config = dict(
    num_hidden_layers=16,
    hidden_size=320,
    num_key_value_heads=1,
    head_dim=32,
    rope_fraction=1.0,
    attn_scale=0.177,
    init='normal',
    init_std_qkv=0.0198,
    init_std_down=0.00296,
    lr_head=0.0045,
    warmup_steps=200,
    decay_fraction=1.0,
    final_lr_fraction=0.1,
    max_seq_len=768,
    train_tokens=1332000000,
)
MLP neurons of a small language model. Each row is named by its layer, matrix (gate and up: input weights) and neuron, and shows model dimensions 80-207. Each number is 50 + 15 x the weight over its row's rms, rounded and kept within 0 to 99. A neuron's up and down rows have the sign that makes its largest values positive.
After each neuron's rows, "fires on" lists the tokens most often at its 100 highest values on Wikipedia text that the model never trained on; "fires in" lists the words (lower case) most often at its 100 highest values on Wikipedia text that the model never trained on.

L9.gate53:72 26 58 63 53 30 54 57 54 23 38 45 37 86 62 62 42 58 72 39 43 67 67 29 49 36 08 28 31 79 52 66 54 38 53 22 40 68 46 49 58 51 71 59 49 47 21 12 60 55 69 81 36 35 46 56 48 55 76 49 43 49 62 41 27 50 71 68 54 51 39 53 41 58 66 59 26 37 38 75 31 46 41 65 45 46 32 52 43 78 64 54 39 55 59 67 48 53 34 40 24 54 41 52 44 59 54 50 25 44 65 50 38 58 52 54 33 41 43 70 42 57 38 62 44 55 55 56
L9.up53:58 29 46 50 46 59 45 45 39 61 53 25 60 49 47 68 54 49 42 57 28 61 56 60 65 61 33 61 65 49 53 53 37 49 51 47 57 80 36 67 72 58 34 43 69 57 50 58 09 46 36 41 44 80 56 38 47 34 64 58 50 56 70 40 51 49 58 45 49 52 74 48 35 62 59 59 63 49 35 54 44 60 56 64 32 36 14 77 56 26 41 94 33 70 34 35 66 20 44 46 57 45 73 34 67 58 45 60 62 68 94 57 41 47 70 27 67 34 45 49 54 69 62 56 64 38 35 53
fires on: " a", " to", " of", "s", " the"
fires in: "a", "to", "of", "s", "the"

L8.gate430:32 59 14 54 56 57 42 36 46 16 47 52 19 50 43 50 15 45 74 59 48 64 59 50 59 31 40 54 46 42 79 46 51 67 40 43 47 40 45 57 55 65 61 54 30 38 42 25 17 27 31 51 54 42 43 49 58 69 57 54 58 50 17 70 23 36 43 52 69 22 37 45 49 54 38 34 53 44 46 56 44 38 49 63 49 71 58 84 66 49 70 32 81 38 53 57 63 36 41 75 34 70 78 47 46 74 46 31 68 59 56 73 27 57 59 55 36 37 46 58 50 63 56 74 29 46 49 44
L8.up430:73 47 57 25 39 61 60 47 65 43 41 46 62 67 48 30 45 51 31 48 53 53 53 43 58 41 55 75 67 51 41 59 36 37 37 36 48 40 72 42 59 37 53 45 47 53 73 48 22 31 21 38 41 58 37 75 34 63 41 29 36 42 56 56 38 44 74 41 63 50 60 59 64 61 41 59 58 43 39 63 40 52 26 45 36 62 44 64 66 40 79 65 45 59 61 53 81 45 50 45 47 53 79 68 69 26 65 71 55 38 26 63 53 41 66 21 43 38 34 52 42 67 49 74 25 47 33 51
fires on: " of", "al"
fires in: "of"

L8.gate185:68 33 43 28 53 25 67 40 75 33 44 42 39 80 44 78 56 83 36 43 46 53 60 47 47 32 52 49 89 61 42 32 58 53 46 22 38 26 56 61 70 45 39 56 48 32 45 49 41 42 37 36 34 59 27 73 47 49 52 86 42 75 50 41 52 48 51 45 38 35 44 33 45 53 61 54 65 81 57 69 63 52 49 50 76 23 44 51 44 30 62 58 46 55 48 62 29 58 51 47 42 19 38 35 35 14 38 56 59 44 37 46 47 55 31 49 85 44 30 50 62 25 28 68 48 61 40 28
L8.up185:63 29 26 54 60 24 60 29 41 61 43 62 37 51 59 43 65 35 42 50 39 91 48 60 60 37 40 58 73 73 47 44 60 44 47 44 39 44 38 29 53 52 32 99 62 54 53 72 71 66 41 66 69 41 52 33 33 56 48 58 42 40 47 32 37 59 48 48 81 46 26 46 47 50 66 53 43 53 57 65 22 44 67 55 62 71 45 52 48 51 28 36 51 64 60 60 56 58 46 23 61 41 65 45 78 55 58 16 25 83 36 40 54 57 20 73 50 32 75 83 19 39 38 40 67 50 40 68
fires on: " is", " are", " in", " has", " were", " received"
fires in: "is", "are", "in", "has", "were", "received"

L3.gate234:38 56 65 51 50 48 47 47 58 31 58 54 59 38 90 35 51 25 47 36 40 55 65 44 46 59 50 62 34 53 78 48 23 66 71 72 56 47 43 43 47 59 69 34 64 70 32 59 39 30 77 28 33 54 49 27 62 39 57 60 36 67 37 47 63 25 66 33 46 65 49 42 50 42 54 46 63 67 30 67 24 68 82 53 43 25 31 50 64 51 55 56 72 47 35 58 49 59 27 56 34 57 71 35 49 58 57 55 61 58 32 17 51 52 49 70 59 44 22 71 42 28 64 50 83 57 46 49
L3.up234:70 53 64 56 53 63 54 45 51 78 60 61 67 36 49 30 56 52 17 46 69 46 44 41 32 25 57 60 44 46 77 51 68 51 38 58 49 36 77 60 59 29 39 52 33 35 53 78 34 60 69 67 35 46 60 67 45 33 62 52 40 54 40 58 40 31 60 20 32 41 54 59 50 70 68 36 44 47 43 36 63 58 65 55 37 40 54 41 49 34 68 29 43 62 68 59 63 34 41 46 51 45 88 56 82 77 48 63 74 57 28 50 50 18 55 38 46 50 29 62 23 35 62 31 81 42 70 54
fires on: " out", " back", " him", " me", " themselves", " himself"
fires in: "back", "out", "him", "themselves", "me", "himself"

L8.gate66:44 30 30 63 50 44 53 48 57 26 44 54 52 52 74 51 54 33 41 43 18 20 64 50 75 50 56 31 57 53 76 42 55 43 73 64 27 65 57 30 19 69 49 48 75 64 56 67 45 66 68 59 59 49 40 47 59 48 30 74 33 62 40 60 34 65 39 49 56 60 60 53 27 52 32 43 50 80 44 85 69 65 68 58 43 61 57 50 28 36 63 37 33 59 45 76 29 56 85 44 51 43 21 67 66 36 40 63 35 39 49 51 52 51 29 40 31 45 40 32 32 65 36 63 63 42 29 59
L8.up66:71 55 50 19 46 62 49 53 33 55 26 81 35 64 62 49 54 64 50 62 26 47 73 45 64 84 65 74 10 46 49 45 63 63 56 59 84 64 51 19 32 61 70 28 87 47 41 60 40 38 29 72 71 31 35 52 45 69 40 77 70 46 56 50 25 65 31 39 59 55 66 65 48 39 49 23 33 56 47 69 52 50 44 20 29 42 63 37 67 45 28 69 49 45 43 25 49 62 32 34 58 51 63 59 73 56 56 41 31 43 72 51 51 45 30 61 31 53 37 76 41 20 57 63 81 50 50 48
fires on: " on", " in", " than", " to", " for", " over"
fires in: "on", "in", "than", "for", "most", "to"

L8.gate96:57 28 72 19 71 29 60 59 32 59 34 77 52 43 75 59 36 36 42 48 71 40 48 41 39 21 68 27 56 51 37 63 54 55 77 72 40 57 57 47 45 64 49 49 69 40 72 48 41 57 63 61 64 53 36 47 37 55 63 60 54 38 56 47 58 41 40 62 73 36 70 50 40 54 58 33 69 52 44 75 75 37 59 55 44 59 50 67 56 46 59 40 38 58 63 43 17 51 63 37 29 61 51 24 38 33 56 31 14 40 30 66 57 58 52 75 60 31 33 55 35 54 82 77 39 29 48 31
L8.up96:51 50 78 30 50 44 55 63 50 49 67 44 68 56 54 57 26 50 61 40 52 51 72 58 12 50 68 40 39 39 72 66 28 46 55 50 47 37 76 38 53 53 58 73 42 56 29 33 68 53 54 56 39 36 35 47 15 19 30 49 28 55 50 47 35 28 56 41 49 25 53 49 59 52 34 33 35 61 59 15 69 69 34 74 49 66 56 64 76 63 60 53 45 52 42 75 51 64 78 71 48 51 47 27 36 50 64 58 47 55 74 53 37 50 51 37 35 44 55 44 57 28 43 51 57 18 53 49
fires on: " that", " 0"
fires in: "that", "0"

L9.gate104:67 30 66 40 42 37 49 52 26 57 30 42 31 69 59 45 59 40 42 49 45 42 75 35 43 48 52 27 41 74 56 84 31 39 55 55 40 55 67 52 62 56 39 60 64 45 44 55 60 83 58 60 54 74 39 59 50 47 29 65 41 37 28 69 57 62 04 10 48 67 49 84 73 57 35 59 55 47 64 46 61 16 61 47 28 29 48 43 44 73 56 18 26 58 45 54 32 48 55 79 55 33 55 58 38 32 64 47 60 44 87 66 32 60 37 34 44 37 61 45 37 37 34 40 70 57 61 42
L9.up104:60 16 57 50 35 47 53 32 49 58 53 69 32 79 79 49 39 35 45 46 21 46 62 29 26 49 49 36 43 58 42 67 23 68 41 58 50 54 72 78 65 35 45 65 53 36 43 56 50 57 63 67 88 65 43 41 53 52 59 57 53 56 30 51 56 49 28 21 43 73 60 49 56 70 80 46 69 54 43 53 81 39 60 60 74 38 58 53 66 52 64 31 40 48 61 58 45 51 41 52 71 16 55 63 53 24 57 45 31 76 65 41 35 95 61 36 49 42 48 58 37 41 17 38 52 68 79 35
fires on: " to", " than", " To", " like"
fires in: "to", "than", "like"

L10.gate27:60 15 19 51 32 68 69 09 39 59 51 34 46 51 65 42 58 46 59 54 37 46 43 41 56 69 46 36 53 50 50 51 51 62 52 56 39 46 30 55 74 59 42 28 43 53 43 32 76 77 49 44 54 70 27 38 45 29 39 79 75 50 54 55 39 51 55 34 37 61 42 36 42 54 54 78 76 55 76 65 77 59 66 35 55 84 47 41 43 42 36 53 49 65 50 67 55 38 30 50 56 38 80 57 56 51 48 74 28 35 56 78 53 70 49 39 29 62 42 34 40 31 39 64 31 42 59 47
L10.up27:49 40 59 40 32 61 77 60 74 43 27 56 22 63 48 52 55 61 51 43 54 27 85 38 56 58 64 20 33 52 43 72 12 54 52 67 45 42 36 33 36 60 58 50 56 35 55 22 50 52 44 80 35 35 51 61 55 82 73 50 63 52 19 40 54 38 56 22 72 70 50 59 26 60 49 59 65 59 45 24 42 88 55 52 47 47 61 56 59 68 39 53 38 36 58 39 42 61 44 61 33 22 57 77 72 28 23 51 29 44 46 69 09 46 53 36 33 53 68 57 30 58 50 63 64 53 59 60
fires on: " to", " To", "to"
fires in: "to"

L12.gate307:42 38 43 71 53 48 46 29 62 17 49 68 52 47 41 27 35 43 92 45 31 62 51 33 65 67 49 44 32 32 66 28 64 53 42 42 34 90 25 66 43 35 32 54 56 74 51 58 49 27 50 66 47 41 36 35 32 30 61 33 61 37 34 41 74 30 49 81 41 57 63 62 77 51 30 34 62 54 17 37 31 52 45 44 34 61 71 68 65 68 77 58 63 49 37 65 46 33 47 48 61 35 77 27 56 52 61 40 63 27 64 37 32 46 44 30 26 54 38 55 65 51 60 32 12 66 80 56
L12.up307:50 55 59 25 58 51 65 55 53 47 43 76 68 37 38 63 26 46 50 46 52 54 55 64 37 46 57 36 45 33 51 82 58 30 36 54 35 82 69 37 67 43 57 27 49 38 56 49 53 56 71 72 52 37 35 79 36 45 62 50 28 35 40 65 59 58 60 50 54 60 38 77 42 43 35 98 37 59 73 38 46 25 56 39 65 53 39 44 54 47 81 57 32 31 58 48 42 24 81 60 42 50 42 39 41 41 45 79 42 44 51 51 30 65 60 40 55 36 34 13 51 39 33 55 41 48 62 52
fires on: " the", " to", " in", " of", " South", " and"
fires in: "the", "to", "in", "of", "south", "and"

L12.gate161:50 58 51 21 64 39 21 49 43 73 60 56 38 43 65 76 59 62 55 80 55 52 36 65 72 61 27 69 47 33 16 62 46 37 44 64 59 58 46 57 29 61 88 25 25 39 59 48 14 52 51 43 56 51 29 38 60 67 44 31 60 45 53 48 44 31 39 49 54 60 38 59 57 35 57 52 52 75 38 61 43 58 44 48 42 69 55 58 55 69 35 59 72 52 68 47 50 58 62 90 26 55 54 67 78 41 44 19 66 35 60 57 63 43 43 61 64 35 53 32 47 29 74 41 47 42 69 59
L12.up161:36 53 28 39 52 55 54 48 69 49 76 54 52 28 55 54 32 44 77 42 48 36 75 64 53 51 34 44 27 42 17 55 60 56 45 69 64 33 63 43 34 46 53 51 26 48 45 49 42 48 73 50 34 58 47 75 47 43 58 45 52 46 54 90 52 46 55 36 65 42 59 64 68 50 28 75 30 53 54 53 43 59 85 51 54 62 49 61 49 48 50 40 46 59 38 68 49 59 61 25 62 57 20 57 60 73 60 12 50 53 41 54 23 37 49 33 45 63 52 74 69 49 62 37 19 61 22 23
fires on: " and", " he", " but", " also", " that", " it"
fires in: "and", "he", "but", "also", "that", "it"

L5.gate182:57 47 54 52 06 52 63 47 47 49 41 35 43 64 40 74 62 37 45 72 39 34 46 51 77 64 51 99 56 66 47 65 42 35 47 32 41 26 55 48 54 58 55 63 34 72 46 45 54 67 30 44 31 46 37 56 41 37 39 77 54 47 56 45 64 53 72 48 66 44 59 52 23 84 46 44 46 56 48 49 38 63 48 70 59 48 75 32 31 52 48 44 58 43 45 30 36 45 64 26 34 55 28 63 37 63 67 40 33 51 65 22 68 40 48 34 37 59 60 85 48 57 40 49 71 61 33 45
L5.up182:57 69 35 46 65 44 49 46 46 64 52 45 27 58 35 78 34 44 32 33 42 26 21 34 79 53 41 45 27 46 30 48 52 58 45 29 38 49 42 52 61 20 64 65 97 53 84 47 56 56 56 50 62 58 44 27 54 42 49 50 65 58 53 61 26 45 45 53 77 60 55 50 42 27 26 58 48 70 28 53 33 51 51 57 76 67 72 64 56 37 78 62 68 45 36 48 53 59 39 57 21 56 48 53 42 30 69 13 55 44 43 25 48 55 33 52 67 55 70 62 71 62 71 15 42 88 53 40
fires on: " it", " It", "It", " place", " Submission"
fires in: "it", "place", "submission"

L5.gate396:41 22 36 49 30 46 69 47 38 45 66 20 42 50 52 49 28 40 33 38 58 67 36 51 99 45 44 56 55 85 52 59 36 16 23 40 55 44 31 57 19 68 20 45 61 62 47 62 24 41 58 57 28 57 45 46 75 50 49 40 35 80 29 63 41 26 58 46 65 32 31 58 44 49 56 36 43 51 30 54 41 51 49 36 69 47 62 75 44 61 37 39 53 59 71 45 36 64 29 58 16 72 47 69 75 49 57 29 51 40 63 35 64 40 68 44 53 52 38 51 63 42 47 72 41 64 49 79
L5.up396:19 60 56 36 53 44 62 39 37 40 68 38 46 28 58 61 57 42 36 47 65 66 58 60 69 35 46 48 72 68 44 48 64 51 55 46 46 08 61 62 34 59 39 52 95 32 28 71 33 41 46 15 62 31 45 63 59 62 78 47 55 76 52 46 24 33 45 36 36 24 53 53 58 47 45 36 49 34 31 34 27 46 65 41 58 60 51 55 58 30 44 50 73 23 77 61 17 76 49 63 52 53 41 33 50 68 31 26 48 49 33 22 43 65 31 38 42 39 18 79 58 32 37 39 40 53 57 27
fires on: " It", " it", "It"
fires in: "it"

L2.gate228:43 57 42 37 37 49 39 60 51 66 43 64 33 82 28 67 48 56 45 29 61 63 60 54 69 29 32 35 49 43 59 43 39 25 64 24 66 48 62 50 54 34 38 57 31 75 47 54 40 70 56 21 67 46 65 57 31 47 53 34 29 45 11 47 69 46 62 54 70 44 56 14 33 63 54 40 46 38 50 52 41 61 67 30 48 59 37 55 48 35 54 54 42 36 60 57 60 39 52 58 32 62 55 32 75 57 08 38 13 58 67 34 40 50 65 69 52 36 50 44 26 40 57 72 47 42 32 47
L2.up228:49 59 32 70 70 71 51 56 40 75 44 40 22 62 35 42 37 63 34 43 23 58 65 50 35 60 47 14 49 59 41 56 44 60 65 55 60 51 53 78 52 30 56 33 51 54 31 33 36 60 51 48 64 24 52 50 40 68 53 21 64 31 31 23 42 63 68 27 41 44 85 64 46 47 50 49 47 61 46 55 24 29 49 63 30 46 41 29 47 44 58 73 79 17 37 67 32 59 35 60 45 64 49 65 56 52 56 36 45 55 45 55 59 55 41 74 63 52 49 90 50 27 51 43 31 58 63 80
fires on: " it", "It", " It", " together"
fires in: "it", "together"

L9.gate65:58 45 61 89 43 33 36 48 48 51 23 64 49 46 60 59 32 48 81 62 50 57 79 49 20 58 69 61 49 44 64 51 00 62 55 33 90 30 50 35 52 57 76 39 36 61 34 42 62 63 26 61 26 37 53 64 38 67 36 45 62 57 37 31 53 51 52 44 58 40 44 76 44 47 39 25 36 67 34 31 78 52 43 70 57 65 63 61 63 22 55 51 63 64 17 45 81 38 35 38 61 89 54 44 44 42 55 36 72 79 60 55 42 62 82 31 42 73 42 45 53 19 53 58 40 41 41 47
L9.up65:02 57 55 63 59 65 51 30 54 52 29 43 45 37 61 32 56 48 61 55 72 75 75 61 29 30 66 54 45 43 36 41 59 43 56 29 83 72 35 42 30 75 82 46 17 78 61 43 73 41 47 55 46 10 59 48 49 54 74 51 59 51 63 41 39 46 74 32 49 58 55 78 41 47 53 38 38 51 40 50 47 27 62 40 61 67 64 76 62 35 69 65 57 42 31 28 55 30 62 52 49 69 65 57 52 44 34 25 68 50 44 56 18 44 71 26 52 27 69 51 38 25 43 77 50 31 43 32
fires on: " made", " his", " her", " its", " make", "s"
fires in: "made", "his", "her", "its", "make", "s"

L2.gate272:32 64 38 43 68 50 48 40 47 38 47 52 61 43 80 40 30 61 59 40 37 43 65 60 48 38 38 57 29 62 77 71 61 44 65 32 53 62 86 18 79 38 42 21 22 37 23 71 37 57 35 61 63 82 48 51 23 42 52 48 37 73 41 64 62 55 80 58 52 57 55 44 45 63 55 38 64 44 53 69 63 76 62 55 26 52 66 85 63 66 50 45 44 45 32 46 31 47 46 35 44 37 40 55 37 30 39 54 45 49 80 43 64 24 61 37 34 46 51 30 45 35 54 17 44 60 61 50
L2.up272:56 43 51 66 64 43 38 63 51 45 38 63 45 30 43 33 33 51 31 37 74 71 69 66 47 56 58 35 49 50 41 43 50 31 45 74 40 53 48 52 71 42 74 58 35 49 38 57 48 36 69 40 49 62 59 57 50 53 56 37 58 60 19 46 61 37 31 46 43 37 39 64 66 29 38 18 22 45 38 26 44 65 47 45 61 43 50 57 40 53 63 75 46 51 51 45 68 28 27 43 48 55 64 48 63 51 48 45 34 53 34 48 34 84 71 47 29 64 46 49 78 72 29 48 62 26 67 53
fires on: " director", " head", " manager", " coach", " president", " chair"
fires in: "director", "head", "manager", "president", "chair", "coach"

L8.gate59:62 44 49 43 61 75 38 60 61 58 46 56 21 45 70 74 39 50 41 52 23 50 63 32 33 33 42 44 34 46 51 67 61 48 56 55 73 46 32 77 35 29 15 37 46 52 35 63 46 32 28 83 58 43 66 58 54 46 51 53 48 80 74 57 49 63 75 43 37 29 51 58 57 17 39 51 43 57 26 64 78 40 60 53 68 75 53 41 38 41 42 37 80 84 53 45 50 19 44 25 48 53 56 29 35 33 48 37 26 47 58 39 55 56 37 22 34 73 66 48 46 34 39 56 81 59 55 53
L8.up59:53 43 44 46 39 67 36 63 26 61 45 61 41 49 35 58 34 39 54 62 30 49 67 64 34 30 48 68 53 41 43 59 50 54 57 47 40 25 55 53 78 44 44 28 51 66 40 48 35 55 28 71 77 36 70 46 25 49 65 46 41 33 67 30 35 17 45 33 10 77 52 38 59 43 66 46 46 47 48 61 50 33 32 36 67 47 65 78 52 57 48 32 70 73 48 67 50 61 43 54 36 49 67 49 62 48 45 46 67 63 65 61 25 61 34 47 44 49 61 46 35 49 30 56 94 62 62 39
fires on: " to", " of", " At", " Upon", " first"
fires in: "to", "at", "of", "upon", "first"

L9.gate156:32 46 65 52 56 47 64 27 48 65 67 54 71 47 59 54 41 31 76 70 43 60 46 36 43 33 42 72 34 54 24 55 52 16 78 54 14 73 31 65 54 39 42 33 43 46 71 46 43 53 71 48 60 56 32 88 51 74 52 76 60 70 52 37 46 40 61 42 67 50 69 57 58 58 47 36 41 68 50 78 53 61 35 42 42 09 35 44 52 51 50 58 54 72 46 43 56 71 49 34 69 33 61 62 69 63 51 38 69 46 64 62 68 71 63 55 56 77 20 81 34 31 54 36 51 45 27 16
L9.up156:66 33 63 63 45 73 69 49 41 37 40 74 84 58 32 44 57 87 40 44 63 69 35 42 47 57 78 73 49 49 38 54 55 29 52 42 37 49 37 40 47 20 34 20 54 54 58 41 50 32 42 56 71 61 61 66 48 65 51 49 47 61 44 26 37 18 47 45 53 70 67 45 65 73 48 45 44 56 23 36 46 44 54 50 38 43 63 39 28 63 36 57 37 67 42 61 54 34 36 52 87 44 57 43 47 41 32 41 65 47 43 23 61 64 63 60 41 51 31 83 60 11 61 43 31 23 50 33
fires on: " re", " co", " out", " back", " Co", " up"
fires in: "co", "back", "out", "re", "corazón", "up"

L10.gate244:42 52 41 55 61 61 26 52 52 56 56 48 59 41 34 59 48 65 36 73 37 29 65 66 64 53 66 52 56 55 63 56 47 63 40 12 48 46 30 52 76 34 48 86 30 37 48 45 45 79 46 52 49 53 55 86 16 19 61 68 40 63 53 46 22 67 46 57 41 49 38 46 90 61 56 61 54 49 38 55 66 66 50 66 31 70 63 35 50 65 40 62 17 49 49 40 65 29 68 52 43 72 54 75 60 40 62 60 38 55 40 49 39 52 54 34 12 55 41 42 43 47 49 63 51 89 52 40
L10.up244:50 13 65 55 54 61 40 26 59 48 65 61 50 14 55 35 39 53 14 34 25 39 42 25 50 45 61 47 49 38 66 59 80 56 40 35 47 62 31 39 65 65 41 50 42 54 51 34 35 40 37 74 30 68 79 28 83 58 57 29 28 71 41 29 53 39 44 07 51 38 56 36 67 70 85 42 46 53 38 72 53 57 74 43 57 61 87 65 52 62 56 40 55 46 56 26 48 92 40 54 34 56 52 75 49 43 30 67 35 46 50 74 18 43 67 38 65 29 43 47 50 44 54 68 39 40 61 63
fires on: " of", " to", " than", " for", " had", " the"
fires in: "of", "to", "than", "for", "had", "the"

L5.gate181:48 43 78 32 40 83 51 52 35 37 60 38 62 45 68 28 73 57 43 46 34 39 59 37 56 76 65 28 41 46 43 44 83 50 42 50 54 41 45 70 35 56 42 51 44 25 34 45 39 46 46 53 45 63 66 73 43 41 54 21 46 60 63 68 73 28 47 52 28 38 35 66 32 34 44 64 47 66 52 39 49 58 82 43 50 61 45 43 18 25 29 18 49 68 47 47 43 48 47 54 62 29 37 35 47 42 68 57 46 45 23 37 66 62 84 49 44 63 38 34 78 32 30 69 15 58 59 45
L5.up181:68 34 24 34 36 47 45 46 45 53 78 50 57 41 54 58 33 39 41 71 59 67 57 45 36 49 56 53 40 47 35 48 50 60 47 45 43 53 67 60 83 58 26 11 40 68 45 31 50 38 25 73 31 59 67 41 56 53 46 44 57 69 54 56 40 48 59 51 42 51 56 49 44 43 32 74 32 61 39 52 36 66 44 64 47 37 36 50 61 65 38 59 32 70 59 45 40 41 34 53 31 63 63 12 39 39 52 24 26 35 26 51 43 41 38 44 65 57 68 58 52 41 45 52 30 62 68 34
fires on: " to", " on", " of", " about"
fires in: "to", "on", "of", "about", "whether"

L13.gate252:53 55 62 48 73 60 41 62 32 82 40 64 64 55 49 56 50 46 63 39 30 34 52 35 77 41 50 51 67 51 51 35 77 74 53 41 49 37 59 36 44 57 46 56 56 24 69 20 59 62 69 67 26 56 40 50 54 63 55 60 76 43 77 46 72 58 46 48 54 26 59 53 63 62 47 51 46 58 51 38 37 52 89 48 80 46 47 53 67 47 54 18 22 84 40 56 60 58 45 68 30 44 62 34 75 18 39 49 76 39 62 75 31 43 40 35 59 53 40 40 59 59 53 55 50 56 68 15
L13.up252:44 65 64 65 53 43 51 50 79 71 48 56 22 24 46 47 55 61 71 38 71 62 61 56 37 40 56 49 64 60 58 57 34 12 62 62 37 41 72 62 59 48 67 52 53 43 69 83 73 51 24 18 60 29 34 56 43 53 67 91 38 22 53 85 46 68 75 53 46 59 38 53 77 98 45 53 50 71 38 81 38 37 74 50 48 63 18 40 40 59 53 42 54 46 48 40 39 29 54 56 64 64 40 47 73 43 31 52 40 44 65 40 62 42 37 47 33 74 74 61 75 35 57 50 44 47 52 48
fires on: " with", " an", " has", " of", " received"
fires in: "with", "an", "has", "of", "received"

L9.gate270:61 56 40 62 28 51 46 77 64 48 52 30 65 34 75 54 37 59 37 40 49 31 82 59 50 36 54 64 38 57 43 36 65 54 40 48 42 55 46 13 52 52 54 53 47 40 32 72 29 62 63 74 62 54 68 41 43 60 71 42 73 43 58 48 60 38 22 22 45 61 43 50 55 85 85 50 76 48 52 51 49 49 45 60 83 71 49 40 36 39 69 23 45 32 35 30 28 65 22 25 52 40 58 50 91 24 40 47 56 40 54 40 35 25 46 36 18 64 52 78 36 27 32 68 19 21 74 36
L9.up270:44 57 58 44 42 47 51 48 52 24 34 39 24 55 26 43 50 41 34 69 56 40 16 52 60 56 73 49 35 66 52 47 34 38 37 56 51 32 60 49 56 48 83 54 59 53 52 26 86 53 43 59 37 45 37 68 39 55 34 61 42 58 52 42 34 44 75 60 64 47 54 32 59 52 49 43 30 51 36 22 30 52 63 39 51 45 40 73 54 48 62 48 37 55 46 45 30 35 55 25 40 39 26 45 46 79 47 51 40 81 56 53 43 67 55 55 41 51 53 36 36 37 61 54 22 27 17 46
fires on: " that", " this", " This", " Both", " Although", " his"
fires in: "this", "that", "his", "both", "although", "such"

L3.gate141:48 58 44 34 37 43 37 24 31 43 31 39 27 38 63 02 65 46 52 51 76 51 29 62 56 30 37 33 33 38 42 38 68 76 60 61 59 62 58 33 51 49 55 12 71 51 60 73 55 36 48 55 63 48 48 50 49 56 55 44 28 59 26 48 41 51 47 22 26 45 36 55 58 48 27 48 59 54 56 47 77 76 54 34 55 74 55 61 54 49 47 84 47 58 47 51 41 55 66 50 49 53 51 16 42 66 33 78 33 46 45 28 63 56 57 15 65 53 36 56 68 48 45 36 35 53 59 58
L3.up141:30 43 63 37 54 44 61 54 56 59 54 68 75 63 32 41 45 31 57 31 58 51 41 44 41 46 44 47 52 60 44 81 68 52 61 38 08 73 52 35 58 21 34 55 65 41 31 57 64 40 46 53 50 70 54 58 42 43 35 26 23 35 39 26 58 28 81 42 48 57 41 72 21 55 31 36 75 55 36 80 92 54 59 59 38 50 57 35 68 43 30 66 40 50 16 57 65 34 46 48 60 43 41 51 60 60 26 23 43 56 35 31 39 60 51 31 64 53 37 59 56 69 32 67 70 20 60 40
fires on: " front", " East", " central", " hotel", " Submission", " long"
fires in: "east", "front", "central", "submission", "hotel", "long"

L3.gate447:51 43 61 80 35 72 46 63 38 45 51 63 51 51 55 62 20 56 71 66 55 35 57 40 44 36 73 36 27 32 55 28 77 67 41 41 66 50 81 55 36 57 75 24 24 75 54 49 47 55 61 40 58 41 43 54 41 50 57 46 56 43 52 30 52 22 84 32 44 60 66 28 52 45 47 44 54 60 36 65 49 30 49 64 66 31 60 31 40 55 33 42 28 89 70 72 65 54 39 53 41 74 78 50 59 35 63 52 26 42 45 68 30 57 59 30 30 39 61 71 45 43 54 29 61 50 31 31
L3.up447:27 35 36 40 65 67 55 54 68 29 71 65 50 49 40 41 35 64 45 42 56 32 47 63 33 40 73 63 55 47 51 42 46 36 55 16 62 53 49 55 50 43 54 50 83 71 45 57 35 65 48 61 56 73 44 75 44 33 49 64 47 60 30 70 84 61 31 26 38 49 53 28 47 69 57 54 32 39 57 65 42 40 72 53 53 64 45 49 46 40 29 19 54 41 31 68 63 56 29 64 57 53 57 45 48 59 17 17 39 40 65 56 44 51 59 53 55 36 60 53 31 34 35 32 55 38 42 52
fires on: " St", " Queen", "St", " Saint", " during", " under"
fires in: "st", "queen", "under", "during", "sainte"